MLP neurons of a small language model. Each row is named by its layer, matrix (up: input weights; down: output weights) and neuron, and shows model dimensions 96-191. Each number is 50 + 15 x the weight over its row's rms, rounded and kept within 0 to 99.
After each neuron's rows, "fires on" lists the tokens most often at its 100 highest values on Wikipedia text that the model never trained on.

L6.up145:57 72 47 32 53 26 42 54 79 15 29 50 47 26 36 68 30 54 38 34 54 34 54 39 38 54 35 60 33 38 44 54 23 53 57 41 44 42 50 79 40 66 62 54 38 47 32 50 44 22 82 29 62 69 58 41 38 69 34 50 48 64 54 40 58 56 48 32 34 60 45 46 43 64 41 61 54 55 53 54 83 37 82 66 56 73 44 59 40 55 42 62 41 19 53 28
L6.down145:56 21 72 26 51 22 62 46 46 65 58 57 48 56 53 57 67 53 36 53 29 61 74 47 27 40 39 28 61 43 34 53 60 60 39 49 52 56 51 50 39 36 48 52 57 74 63 57 63 59 49 37 48 64 31 62 51 50 51 68 60 82 54 48 29 74 48 49 44 63 53 31 35 40 55 50 44 66 69 54 37 19 17 42 53 62 67 32 60 25 67 47 37 48 53 62
fires on: " ent", "in", " N", " is", " G", " published"

L6.up902:68 47 58 40 29 45 58 72 57 60 39 42 64 50 86 72 59 59 42 44 55 62 70 56 35 44 65 95 54 26 55 58 26 46 89 66 37 47 29 53 42 65 56 77 24 48 45 29 71 19 68 75 46 62 55 33 41 37 61 68 42 42 51 56 41 55 38 73 54 55 49 15 45 52 44 25 51 48 14 67 58 44 62 66 36 65 28 49 42 45 23 32 46 37 47 52
L6.down902:32 28 63 66 36 37 38 64 72 44 44 38 54 28 42 56 51 50 52 58 87 56 67 46 37 19 63 39 35 65 36 40 31 49 63 49 69 49 52 59 60 51 36 57 39 63 50 45 60 61 55 31 35 51 30 58 18 64 44 31 40 58 66 52 34 48 02 28 62 59 53 62 44 34 59 82 64 86 54 74 25 62 51 70 47 76 25 45 70 48 51 64 56 36 38 32
fires on: "ist", "ial", " film", "it", "mp"

L6.up232:54 51 54 42 33 29 58 26 22 33 49 43 44 33 44 64 51 45 62 11 65 57 53 44 48 43 56 54 59 40 18 69 40 46 78 70 48 23 42 45 55 44 49 57 58 83 75 48 77 40 55 41 53 43 23 52 48 75 49 45 31 55 20 58 49 33 61 35 38 14 24 63 34 70 56 47 63 33 67 77 55 68 58 50 64 53 90 31 52 38 64 56 31 53 50 56
L6.down232:39 55 66 25 58 48 58 67 33 66 54 40 58 47 60 38 37 66 78 75 44 53 55 59 59 31 51 48 62 49 27 57 62 38 41 64 44 43 58 88 33 26 70 16 52 29 68 34 07 67 38 49 26 42 64 48 54 72 48 51 58 55 42 21 46 56 50 50 51 40 33 58 31 55 51 49 54 49 84 54 45 48 16 27 59 62 36 60 56 45 45 57 43 34 53 39
fires on: " n", " f", " N", "F", " m", " F"

L6.up862:58 64 55 47 62 33 27 37 71 45 61 68 59 60 73 41 73 38 51 43 21 56 33 47 48 40 57 55 66 83 68 55 59 46 45 44 41 58 46 63 37 61 56 56 44 67 39 53 67 40 29 46 51 80 24 62 60 63 62 23 38 69 65 58 55 44 24 60 62 61 44 58 28 49 78 33 37 69 62 43 38 51 65 59 15 17 65 77 63 59 52 61 31 74 29 56
L6.down862:55 40 60 45 52 51 75 47 35 33 41 47 56 53 64 38 53 51 53 70 34 51 58 31 51 41 65 44 32 26 44 37 75 55 74 39 50 57 58 39 43 29 69 60 37 40 52 69 47 59 62 30 64 07 49 86 47 30 45 70 53 56 82 50 38 35 50 82 68 40 56 60 61 40 33 51 34 17 51 54 50 42 50 75 64 52 38 38 47 53 35 26 39 68 56 65
fires on: "as", " S", "S", " Ch", " Sw", " Cl"

L3.up27:61 24 60 65 67 77 60 56 42 35 37 18 68 40 52 74 19 32 54 47 53 44 60 76 64 47 63 66 42 77 34 61 36 42 42 43 49 25 54 50 32 69 70 35 35 51 50 28 43 69 51 47 55 50 37 47 36 73 53 72 36 59 34 53 26 22 70 54 59 23 38 48 53 55 38 44 27 48 68 81 60 18 41 37 43 51 36 19 60 87 30 64 70 55 41 45
L3.down27:59 46 44 56 57 66 48 64 44 24 71 57 26 53 59 37 66 71 79 69 39 51 78 23 65 33 44 45 44 46 57 38 58 38 41 25 73 55 33 37 72 43 26 45 92 21 65 69 80 54 35 35 49 57 52 66 65 25 20 41 39 57 66 34 42 43 46 46 52 71 46 64 57 50 45 60 31 39 53 48 61 64 84 38 63 28 57 27 23 44 55 29 59 51 29 78
fires on: "in", "on", "ot", "her", " 19", "an"

L6.up337:53 40 54 63 27 32 36 62 32 53 40 21 44 55 42 42 27 40 65 31 38 48 23 42 52 08 62 46 47 70 60 51 67 40 30 43 49 38 53 50 26 63 42 54 67 70 29 26 39 71 39 53 53 72 28 63 54 57 50 50 40 54 50 62 27 36 63 43 39 60 27 67 43 45 44 65 37 22 91 66 51 39 30 60 57 76 37 49 49 45 51 73 47 40 62 78
L6.down337:54 44 63 56 28 64 64 33 65 55 45 90 45 55 55 51 25 71 36 40 32 50 60 43 59 40 64 67 47 66 51 47 17 60 55 44 57 44 59 49 30 45 91 44 41 49 56 44 49 33 48 46 55 46 62 47 88 84 52 72 38 60 29 70 46 41 45 40 50 48 27 44 59 51 67 54 72 43 51 23 70 41 79 61 55 33 31 32 45 35 47 76 25 39 58 34
fires on: "in", "ip", " sub", "l", "al", " al"

L3.up350:74 57 52 62 47 44 15 61 39 68 45 51 65 62 29 59 41 39 51 60 44 44 51 15 54 15 62 49 31 77 39 40 49 51 54 63 80 34 62 92 54 74 61 64 39 57 55 61 48 43 42 54 56 34 47 46 37 53 69 43 49 58 38 58 82 34 39 91 68 54 57 74 26 42 41 62 60 46 58 56 82 69 49 48 30 43 87 48 43 21 47 56 37 40 47 59
L3.down350:33 77 58 42 35 56 23 06 71 32 24 63 64 27 56 59 49 68 72 38 50 50 50 61 88 52 75 72 36 90 53 72 24 37 49 49 60 67 64 35 66 70 67 46 61 68 62 58 43 41 38 35 43 73 55 42 48 50 35 38 40 50 46 49 74 38 55 67 65 36 47 30 42 46 35 51 34 67 09 37 99 50 30 27 57 51 37 66 50 43 56 32 46 48 87 57
fires on: " spec", " disc", " cl", " high", " im", " sign"

L3.up292:51 55 72 33 38 49 54 68 72 28 56 44 35 47 58 50 37 49 45 39 31 76 61 32 22 61 39 44 43 75 47 91 60 65 45 58 68 22 80 39 61 67 29 33 23 55 53 61 58 54 58 70 51 68 12 55 35 71 44 65 36 53 54 38 45 67 81 56 63 62 53 35 59 52 59 51 55 32 07 30 31 52 45 34 37 51 65 74 31 53 49 60 63 46 51 54
L3.down292:45 70 41 62 46 60 69 42 68 60 42 87 40 73 43 51 59 54 48 31 57 31 53 45 48 43 91 59 63 57 46 68 37 29 50 28 49 39 35 21 30 29 57 57 60 28 65 27 58 27 33 55 43 54 18 54 34 59 39 56 69 58 42 57 40 50 35 36 44 84 40 73 57 43 61 21 32 47 66 81 25 48 40 58 64 63 50 46 67 81 38 36 56 34 23 33
fires on: "r", "ul", ":", "ec", "enn", " /"

L3.up53:60 58 58 33 49 49 58 75 68 57 33 44 36 63 68 01 44 33 52 47 38 40 61 55 70 67 03 56 33 43 41 64 36 65 60 54 54 34 36 36 38 52 37 46 30 29 62 50 44 46 52 34 46 64 70 25 35 42 49 45 44 62 46 36 43 54 82 63 74 58 37 85 52 62 75 55 67 36 50 65 45 51 40 46 61 54 99 60 49 54 30 79 47 31 50 50
L3.down53:59 47 26 52 67 74 48 71 54 37 38 45 42 42 37 41 39 52 65 57 63 35 39 75 64 44 46 73 65 59 49 25 40 51 63 42 85 63 46 72 38 56 33 41 65 47 63 36 32 68 46 33 47 49 46 50 30 47 35 55 42 45 62 59 50 53 57 45 48 32 51 56 47 63 74 64 58 42 61 35 72 23 48 46 56 22 55 72 49 42 40 70 49 58 34 49
fires on: "al", ":", "ur", "r", "he"

L6.up870:62 34 57 43 48 53 41 74 33 26 44 40 64 34 48 65 61 23 92 40 40 48 40 41 58 73 67 61 34 70 39 61 37 36 52 76 24 55 58 41 31 51 59 46 34 62 44 50 54 41 63 35 67 53 36 30 54 67 55 58 21 51 32 45 59 68 33 56 64 32 37 74 33 63 83 48 80 35 40 43 55 33 52 58 18 62 43 50 53 55 39 26 60 49 44 26
L6.down870:56 48 51 43 56 74 40 41 45 54 42 71 68 63 30 30 59 53 14 39 50 59 71 60 59 67 44 60 59 26 43 64 53 42 40 49 65 28 40 61 56 31 60 49 35 55 42 35 50 59 38 56 39 60 60 64 60 39 33 52 69 59 33 56 68 48 23 53 70 65 54 51 58 60 62 56 41 41 61 38 42 62 05 77 62 63 52 46 06 33 29 67 64 56 71 23
fires on: "h", "d", " ad", "od", "th", "y"

L3.up489:48 68 57 76 64 58 52 67 59 41 31 42 67 43 64 61 66 16 85 58 22 48 78 24 66 69 38 71 46 52 37 39 54 67 70 67 54 59 60 70 49 46 28 26 29 50 58 48 19 51 40 23 62 40 30 48 72 65 54 20 78 35 50 51 44 40 61 56 55 46 38 46 61 45 61 43 72 29 42 41 61 25 54 55 71 36 55 73 33 51 39 64 50 48 76 18
L3.down489:47 62 28 53 50 47 55 46 53 59 58 46 52 37 81 30 63 72 39 46 86 69 41 44 53 39 50 40 50 53 66 43 56 47 34 55 29 72 36 26 60 54 46 63 28 55 58 51 64 34 27 70 61 36 67 70 46 28 54 47 40 73 70 25 55 70 58 60 60 55 38 30 56 27 50 61 09 46 73 56 60 39 56 22 69 67 60 40 44 41 26 49 29 51 23 64
fires on: " due", "uring", " while", ":", "ially", "es"

L6.up746:59 41 58 27 05 53 57 26 35 11 49 56 35 51 76 57 55 23 80 14 26 34 35 51 46 26 37 48 61 34 33 48 35 34 71 48 53 49 49 48 67 06 57 67 59 55 47 50 45 37 61 28 62 50 38 50 28 62 59 43 39 30 61 35 41 65 71 55 44 49 35 35 56 82 44 67 46 49 67 60 69 39 49 44 49 29 47 58 63 57 33 52 45 24 38 72
L6.down746:85 50 67 48 61 28 35 46 44 71 76 53 24 53 39 67 51 61 41 38 40 53 52 39 73 60 61 28 62 69 48 56 28 43 30 44 70 61 28 61 49 75 48 80 28 64 60 82 16 66 52 67 70 67 43 51 55 58 53 52 43 62 67 58 61 62 82 60 43 61 38 43 26 65 44 42 27 54 12 61 38 52 60 48 72 65 58 40 44 31 66 52 38 71 52 46
fires on: "\n", " N", " G", "k", " J"

L3.up264:57 48 69 66 64 69 36 44 69 60 36 33 81 35 55 44 55 36 61 59 73 79 46 29 53 55 50 56 56 46 44 57 77 42 55 80 58 42 53 71 33 49 74 53 39 30 83 58 61 65 64 58 51 47 38 43 41 65 92 54 52 46 19 68 44 41 51 40 64 50 50 55 48 75 43 50 47 65 35 74 65 38 40 52 23 33 53 66 42 50 10 60 47 29 45 50
L3.down264:63 26 60 64 11 63 47 49 17 51 37 49 33 59 44 55 72 33 36 54 61 29 54 74 35 50 59 68 54 21 45 46 57 43 43 50 74 64 55 23 86 48 43 42 65 58 48 73 32 61 47 48 37 38 35 58 53 61 60 55 41 38 37 38 38 65 31 57 42 57 73 56 73 64 19 37 32 45 61 66 51 50 48 36 52 63 47 72 28 05 47 51 37 44 61 59
fires on: " it", "and", "op", "on", "9", "un"

L6.up498:59 45 56 60 56 64 44 33 43 48 40 60 30 36 41 49 44 28 59 50 59 44 50 47 44 50 66 60 55 51 56 29 34 38 55 64 49 66 63 45 33 24 71 60 46 67 54 39 45 79 48 86 48 62 55 39 56 57 66 37 18 27 54 34 50 56 69 69 57 49 39 18 47 62 86 51 88 49 43 62 61 58 46 68 67 48 31 69 27 38 55 66 49 32 45 31
L6.down498:31 49 54 36 58 49 44 53 56 78 44 70 53 64 80 33 50 60 44 73 52 60 43 27 59 56 67 27 24 58 41 64 35 75 64 48 77 55 51 51 66 52 45 60 65 29 54 66 38 39 29 77 44 34 83 38 66 32 16 48 32 75 40 42 74 59 42 30 43 44 37 62 74 28 46 36 28 50 36 56 55 31 59 47 56 55 54 60 65 67 61 57 40 55 36 36
fires on: "ar", "ed", "ive", "b", "ev"

L6.up472:44 51 60 63 50 55 48 59 48 53 14 33 40 57 65 44 56 62 87 29 59 62 39 15 59 50 62 56 35 64 59 29 55 67 53 46 37 67 84 62 21 65 64 51 40 64 28 60 87 65 68 82 54 47 48 47 38 59 69 56 42 43 44 22 51 35 61 31 43 17 31 56 08 27 43 59 64 41 45 46 72 48 56 34 60 70 59 51 52 62 37 37 40 50 40 57
L6.down472:58 40 19 67 48 38 55 73 54 41 60 52 60 66 46 64 75 44 39 57 54 60 47 62 43 25 54 74 57 72 25 55 62 60 67 36 31 55 73 50 68 30 45 32 89 91 29 61 31 42 35 34 55 85 54 65 40 99 84 53 38 44 66 50 52 73 29 44 35 58 47 36 26 51 55 70 68 51 80 44 49 45 64 37 63 48 44 42 52 06 34 30 53 28 36 56
fires on: " ", " Dep", " includ", " eff", " sp"

L3.up938:61 70 74 64 56 23 41 61 19 23 49 34 57 51 49 72 54 47 63 48 68 55 55 51 42 28 41 37 38 28 66 73 46 54 75 58 51 22 41 57 54 32 21 73 25 70 37 91 25 31 51 52 73 48 58 35 57 82 37 55 18 49 43 16 52 63 36 35 30 43 36 12 33 46 39 29 40 19 62 99 65 49 40 71 46 40 75 45 19 55 46 48 15 44 23 52
L3.down938:64 52 40 40 32 27 30 36 31 50 58 61 59 49 63 70 84 54 61 84 52 38 63 74 59 66 26 32 53 09 77 29 59 44 59 48 63 32 32 67 34 68 48 34 64 33 47 58 80 56 56 31 41 57 26 84 49 58 69 50 32 37 55 56 21 52 50 34 52 52 36 33 43 49 38 42 40 34 61 57 66 67 34 48 39 54 47 41 47 52 54 59 58 52 51 58
fires on: " of", " over", " rec", " than", " on", " down"

L3.up496:44 73 69 55 44 26 53 52 64 57 54 36 61 66 52 56 40 48 68 41 52 98 44 44 47 58 33 52 43 52 51 44 72 49 52 37 60 41 53 49 61 61 66 67 39 28 22 44 59 50 39 45 75 65 34 61 35 50 61 64 41 32 46 51 35 26 27 64 73 50 56 45 51 55 51 46 44 49 53 46 45 55 53 71 50 48 46 48 41 73 53 51 11 54 41 50
L3.down496:76 61 55 57 39 31 87 37 54 59 65 75 76 59 28 74 49 37 61 60 25 57 61 43 60 60 36 36 23 50 33 37 41 48 48 43 87 66 38 49 55 38 65 65 60 44 41 45 68 28 26 68 39 45 34 41 68 59 48 43 34 46 74 61 49 34 71 65 50 56 55 51 58 56 27 42 22 45 28 48 44 53 75 59 78 42 66 75 47 64 20 55 45 31 46 45
fires on: " S", "A", "S", "a", " San", "os"

L6.up972:66 78 39 32 47 61 43 56 62 29 36 44 45 31 59 74 38 48 49 28 47 27 66 58 46 52 64 59 25 55 53 78 44 42 66 45 48 30 62 26 46 63 39 72 39 56 51 50 52 61 50 48 63 46 16 53 00 72 59 35 43 66 27 44 31 47 60 43 62 54 73 41 45 39 84 68 62 37 76 48 57 60 50 46 42 56 28 50 64 43 44 59 48 75 39 78
L6.down972:61 08 63 43 18 52 72 50 31 43 59 28 63 28 46 66 60 61 33 41 24 68 43 60 32 51 59 48 69 20 65 57 54 23 68 30 40 49 50 57 73 47 40 23 50 20 58 26 84 51 42 52 54 54 23 57 64 49 46 33 48 53 54 60 57 57 49 56 63 45 20 70 44 67 55 49 31 46 63 55 61 50 62 57 75 50 53 53 54 29 30 55 40 55 26 47
fires on: " comp", " de", "le", "ul", " m", " comm"

L3.up614:59 34 50 44 38 49 64 61 55 53 28 41 65 60 67 58 56 37 70 47 33 66 51 33 86 41 25 38 34 77 44 35 51 53 50 41 49 53 61 40 10 47 68 71 42 48 63 69 67 57 54 57 38 40 42 55 48 53 38 69 50 75 45 57 03 33 37 74 27 30 28 55 49 50 39 42 37 40 75 99 44 46 38 55 34 25 50 33 58 52 43 40 50 46 40 55
L3.down614:44 40 32 58 50 51 33 44 46 48 60 61 69 29 54 75 73 23 72 53 47 47 50 60 62 52 46 39 84 33 36 17 90 53 62 61 48 75 62 40 58 66 68 71 75 56 48 34 20 57 80 12 67 27 43 33 58 24 70 45 72 26 49 30 60 61 53 37 35 68 59 67 59 64 36 66 27 74 24 64 34 16 59 22 34 63 51 50 41 34 53 50 58 67 31 66
fires on: "ac", "on", "an", "is"

L3.up737:36 53 67 48 46 35 49 62 71 64 51 39 67 44 54 44 45 57 91 51 61 62 50 32 47 25 58 37 62 78 32 58 94 28 37 58 64 35 52 49 60 56 54 64 48 45 53 43 33 35 60 63 68 34 62 51 68 59 45 54 19 15 39 52 68 37 50 55 46 53 35 59 16 56 72 42 42 39 57 59 47 25 37 28 69 75 52 37 46 38 51 44 29 29 44 66
L3.down737:69 50 63 76 44 59 57 42 44 55 52 38 40 57 55 54 64 62 50 54 90 44 27 54 36 37 24 38 52 52 64 54 46 46 36 47 39 66 22 62 39 75 44 31 93 35 51 47 56 38 46 29 43 52 55 51 72 40 59 61 37 31 28 36 32 69 51 62 78 56 49 29 39 58 73 50 56 29 24 58 50 73 40 51 59 55 68 51 54 59 46 36 23 69 39 61
fires on: " Bl", "ro", "ad", " bl"

L3.up176:63 47 58 84 58 39 51 57 31 59 39 57 35 72 28 53 99 64 63 52 49 33 66 44 51 44 53 52 67 54 44 38 74 52 54 45 39 44 30 37 20 55 71 41 45 68 54 73 28 46 63 47 48 67 48 68 35 51 68 51 67 28 54 57 51 43 44 63 47 39 48 57 52 47 53 62 32 63 46 53 57 32 34 49 48 66 37 40 55 68 47 32 27 25 64 56
L3.down176:60 48 46 58 56 59 66 50 70 36 45 52 85 42 66 40 36 66 42 43 46 55 64 30 53 68 24 51 34 34 43 50 26 40 23 63 46 42 65 52 91 68 24 78 45 67 54 40 66 60 39 41 38 83 61 69 52 72 41 62 34 83 48 35 40 19 38 57 64 66 38 41 53 54 57 53 63 35 44 53 37 57 82 45 58 41 52 70 72 42 39 62 78 59 48 65
fires on: " as", "us", "ject", "es", "ill", "ess"

L6.up566:71 52 61 38 62 46 56 57 56 46 70 35 44 40 57 43 43 31 46 47 78 81 45 18 24 51 47 34 57 39 41 47 38 56 30 56 71 39 54 61 19 81 56 50 63 27 72 34 56 55 73 60 44 61 38 29 31 60 81 62 51 38 42 59 36 47 49 68 39 43 30 30 38 55 70 56 78 30 38 78 47 26 19 34 42 63 48 29 53 56 57 48 66 26 50 21
L6.down566:52 56 34 41 54 32 61 55 33 50 50 54 61 64 38 57 63 57 60 60 50 26 65 51 38 09 46 86 35 43 45 52 62 45 66 57 33 50 59 30 43 56 70 59 40 18 51 49 43 20 32 64 59 60 38 48 73 41 36 53 46 24 35 70 52 78 24 22 56 48 45 57 51 68 47 66 43 49 41 50 64 35 42 56 43 61 11 66 34 45 45 22 54 47 33 39
fires on: " pro", " Pro", "ro", " ro"

L6.up122:24 45 60 75 57 60 66 28 69 44 54 50 54 50 49 43 37 07 77 39 68 55 29 46 46 52 74 66 43 43 35 43 14 42 35 69 25 32 31 63 42 44 25 28 56 65 34 53 61 47 31 37 56 47 63 64 61 62 29 50 54 33 20 44 58 45 51 81 49 45 47 51 76 80 49 61 54 49 29 53 70 29 52 48 29 30 38 57 45 70 24 66 46 48 62 39
L6.down122:65 67 43 38 90 51 56 64 25 60 68 39 68 59 57 15 29 56 29 29 40 48 47 68 65 50 66 63 62 55 49 35 61 44 55 38 68 56 41 83 80 56 56 44 43 43 54 50 41 42 50 61 38 53 60 26 89 65 53 66 51 42 24 99 36 44 63 29 30 49 47 64 08 42 38 39 54 63 35 46 18 43 19 42 50 47 29 60 46 46 70 52 73 38 45 91
fires on: "n", "t", " J", " P", "cl", " Min"

L6.up363:37 61 60 25 57 48 46 63 70 59 36 52 67 40 56 74 37 46 30 40 14 68 61 43 66 53 39 74 76 22 47 46 33 47 61 45 57 54 42 67 52 70 47 55 11 56 51 68 71 56 56 68 31 77 43 59 33 65 44 57 66 74 31 38 50 63 60 55 63 64 25 42 18 48 40 53 40 31 56 45 74 13 52 58 43 59 48 61 72 74 18 53 43 45 02 77
L6.down363:51 61 45 64 60 44 43 61 70 51 70 69 35 31 47 58 35 76 71 68 51 49 71 30 59 43 36 53 44 56 33 37 43 47 66 00 39 68 58 40 53 51 26 33 51 61 64 43 71 64 32 18 39 73 90 46 41 67 63 42 58 76 70 34 29 54 64 51 33 23 84 49 47 34 71 62 47 62 36 42 58 63 79 50 63 83 52 44 63 51 55 50 70 49 38 44
fires on: " M", " ", "io"

L3.up904:44 59 74 63 47 70 42 36 75 40 40 50 53 72 16 69 46 25 78 48 50 48 43 60 37 35 69 49 29 46 70 57 32 25 69 59 55 54 44 34 28 57 25 62 53 59 63 44 47 47 62 38 63 50 49 17 31 37 75 22 44 54 38 49 63 60 54 66 52 44 31 56 27 47 55 60 67 50 41 60 62 28 43 56 49 20 86 55 40 72 44 72 51 65 78 77
L3.down904:59 69 64 48 81 59 49 60 66 39 47 43 20 40 61 66 33 39 50 54 72 60 53 60 18 34 50 51 45 53 67 29 47 50 20 53 71 43 71 43 38 54 64 28 77 50 59 79 69 57 33 57 45 65 40 64 49 55 91 49 58 63 45 50 51 55 37 51 37 53 54 59 62 49 66 51 30 57 58 19 62 37 40 56 61 60 38 67 74 44 33 24 13 49 49 47
fires on: " the", "anc", "om", "cl", "y", "ro"

L3.up715:42 45 44 38 59 33 54 36 65 50 76 47 52 46 54 47 61 35 42 54 41 77 70 60 55 62 29 43 59 68 36 52 42 62 52 30 41 46 58 51 30 51 55 37 48 23 54 33 58 47 46 29 31 52 44 44 52 60 37 58 47 83 18 81 41 38 52 81 59 65 38 54 47 30 47 20 44 61 36 49 24 05 32 61 66 58 52 45 35 57 55 43 34 06 34 50
L3.down715:81 70 50 53 47 41 67 43 43 43 73 51 60 32 62 44 47 81 71 53 56 33 42 37 54 48 59 44 55 56 64 25 38 60 50 34 45 69 61 42 58 67 64 89 46 51 73 59 48 67 30 53 85 74 40 62 64 55 50 66 36 49 64 17 47 58 48 34 43 33 48 62 72 53 47 72 62 31 59 53 74 55 45 52 24 62 66 37 47 27 50 69 73 59 59 63
fires on: "u", "ad", " 5", "ed", "ic", "ience"

L6.up125:41 58 47 54 72 53 60 50 24 36 44 48 60 63 65 48 44 48 76 37 75 59 43 32 55 15 67 77 55 48 38 82 56 49 56 50 67 40 43 47 44 42 52 54 29 71 68 47 68 37 45 64 53 55 41 50 29 18 49 37 80 73 63 31 45 40 67 38 33 32 37 55 38 49 24 58 38 55 47 47 46 47 47 50 55 67 87 50 53 54 60 62 46 39 44 67
L6.down125:34 48 26 56 50 43 69 75 63 26 62 51 33 35 55 65 61 55 43 26 43 28 39 58 44 63 52 69 61 43 36 41 77 65 37 46 51 68 63 54 37 33 36 49 43 13 19 52 27 60 60 68 07 33 24 55 55 51 28 71 47 52 54 43 59 71 46 36 55 62 49 39 38 39 52 59 68 43 40 53 48 56 41 51 56 42 31 48 52 41 27 42 48 58 46 44
fires on: " s", "F", " in", "s", "sp", " F"

L3.up463:73 69 62 58 50 21 53 70 63 43 36 40 39 51 67 39 40 40 66 36 36 43 77 50 27 27 71 73 82 47 34 48 47 50 48 33 59 53 35 64 85 54 34 53 41 38 40 35 53 50 38 39 51 85 53 48 36 60 34 56 47 73 48 42 63 37 50 41 38 94 51 21 48 30 51 49 34 59 27 64 60 18 45 47 51 89 55 50 38 69 40 50 64 37 65 50
L3.down463:53 36 37 50 60 22 40 63 56 55 42 63 44 77 27 39 60 52 71 50 50 37 61 66 43 77 42 27 33 47 52 67 57 60 33 34 35 70 49 46 65 60 52 26 42 39 69 53 47 54 65 61 35 13 63 55 46 51 42 39 48 55 17 57 80 63 65 66 58 48 50 70 33 38 30 50 19 41 46 22 48 60 46 47 69 65 49 41 52 41 68 66 68 52 28 71
fires on: "any", "oup", "ine", "ailway", "ade", "ark"

L3.up995:49 41 40 44 43 48 41 86 24 55 46 23 61 71 37 46 48 53 36 62 78 60 47 23 22 22 34 60 64 62 66 51 50 47 70 40 66 57 31 63 35 41 68 39 38 54 79 66 48 54 21 41 50 47 50 43 41 38 56 36 73 71 25 37 66 61 54 66 75 75 62 54 27 21 45 71 40 32 61 52 91 45 20 56 37 39 37 59 54 17 58 46 62 48 61 58
L3.down995:50 62 87 45 33 57 77 28 68 39 47 82 26 45 41 34 60 52 60 34 37 33 53 99 75 68 64 47 43 40 46 50 67 37 23 55 53 56 70 32 44 50 55 83 65 32 36 58 50 39 60 57 60 49 31 61 52 43 31 78 29 41 78 58 40 42 57 36 40 38 40 58 44 62 48 27 68 48 32 34 54 67 54 32 71 49 62 65 39 67 52 63 40 56 80 36
fires on: " e", " ro", " tra", " se", "ed", " high"

L6.up648:40 31 83 52 35 72 43 52 38 50 35 47 57 43 55 42 46 39 30 41 29 67 56 35 76 38 38 31 57 36 65 89 67 65 42 57 58 50 34 44 59 55 14 50 44 72 48 46 47 62 74 39 71 52 20 30 59 55 52 69 44 66 47 47 39 52 80 70 43 38 39 61 56 58 43 60 64 53 63 49 44 01 54 45 40 37 63 60 62 46 23 35 35 39 41 48
L6.down648:52 64 41 25 18 52 34 68 53 49 30 47 54 44 55 45 42 44 37 33 64 46 60 76 39 55 54 58 58 41 55 60 51 29 53 45 28 52 53 43 73 45 36 62 66 27 33 29 66 58 44 46 52 52 56 62 39 66 37 64 18 70 44 65 35 31 59 15 47 55 46 22 49 54 59 61 61 71 52 49 52 68 39 25 60 44 25 16 49 47 53 52 32 54 53 34
fires on: " |", " and", "p", "ul", " to", " /"

L6.up867:51 54 56 46 41 51 39 45 40 29 53 68 53 51 61 50 56 52 57 28 22 52 57 51 52 34 37 36 58 73 47 66 25 51 54 51 53 55 47 49 77 66 59 30 48 77 46 59 48 31 59 29 62 60 83 67 48 72 63 63 39 33 47 48 13 46 23 67 20 72 34 43 56 48 29 27 47 57 74 42 77 35 47 62 46 18 55 11 59 67 54 42 81 44 22 49
L6.down867:67 36 37 44 88 42 67 30 58 45 57 38 60 37 61 49 65 79 28 27 52 37 70 40 68 34 47 49 49 54 01 35 58 56 44 58 18 43 43 46 55 24 47 56 66 29 44 46 28 39 51 40 46 47 51 67 23 61 56 86 51 39 53 54 49 45 73 63 50 58 69 74 46 21 95 54 56 75 48 49 53 55 34 58 85 78 19 71 74 35 35 46 60 73 43 42
fires on: " ", "E", " E", "iber", "e"

L6.up366:34 20 59 48 39 67 43 53 46 48 35 36 59 41 61 37 21 39 43 71 42 32 43 28 41 63 62 64 47 69 63 66 44 40 41 58 52 58 69 67 21 05 58 46 27 29 31 43 37 58 85 50 67 54 73 41 48 70 46 54 33 49 36 57 53 38 30 44 73 49 47 55 29 47 59 58 44 32 44 78 63 56 76 30 38 48 34 59 29 27 28 44 57 13 66 29
L6.down366:54 76 52 56 49 68 60 61 42 54 72 60 50 36 53 44 56 59 58 39 34 66 50 21 50 67 19 61 78 57 37 36 39 64 46 50 60 46 36 62 64 71 66 30 50 38 66 52 35 29 39 54 89 41 22 57 79 68 10 49 45 57 47 56 48 46 60 64 52 39 17 54 45 47 29 40 66 43 31 21 56 68 49 59 49 60 70 49 31 47 38 45 46 68 51 21
fires on: "p", "v", " O", " R", " D", " ex"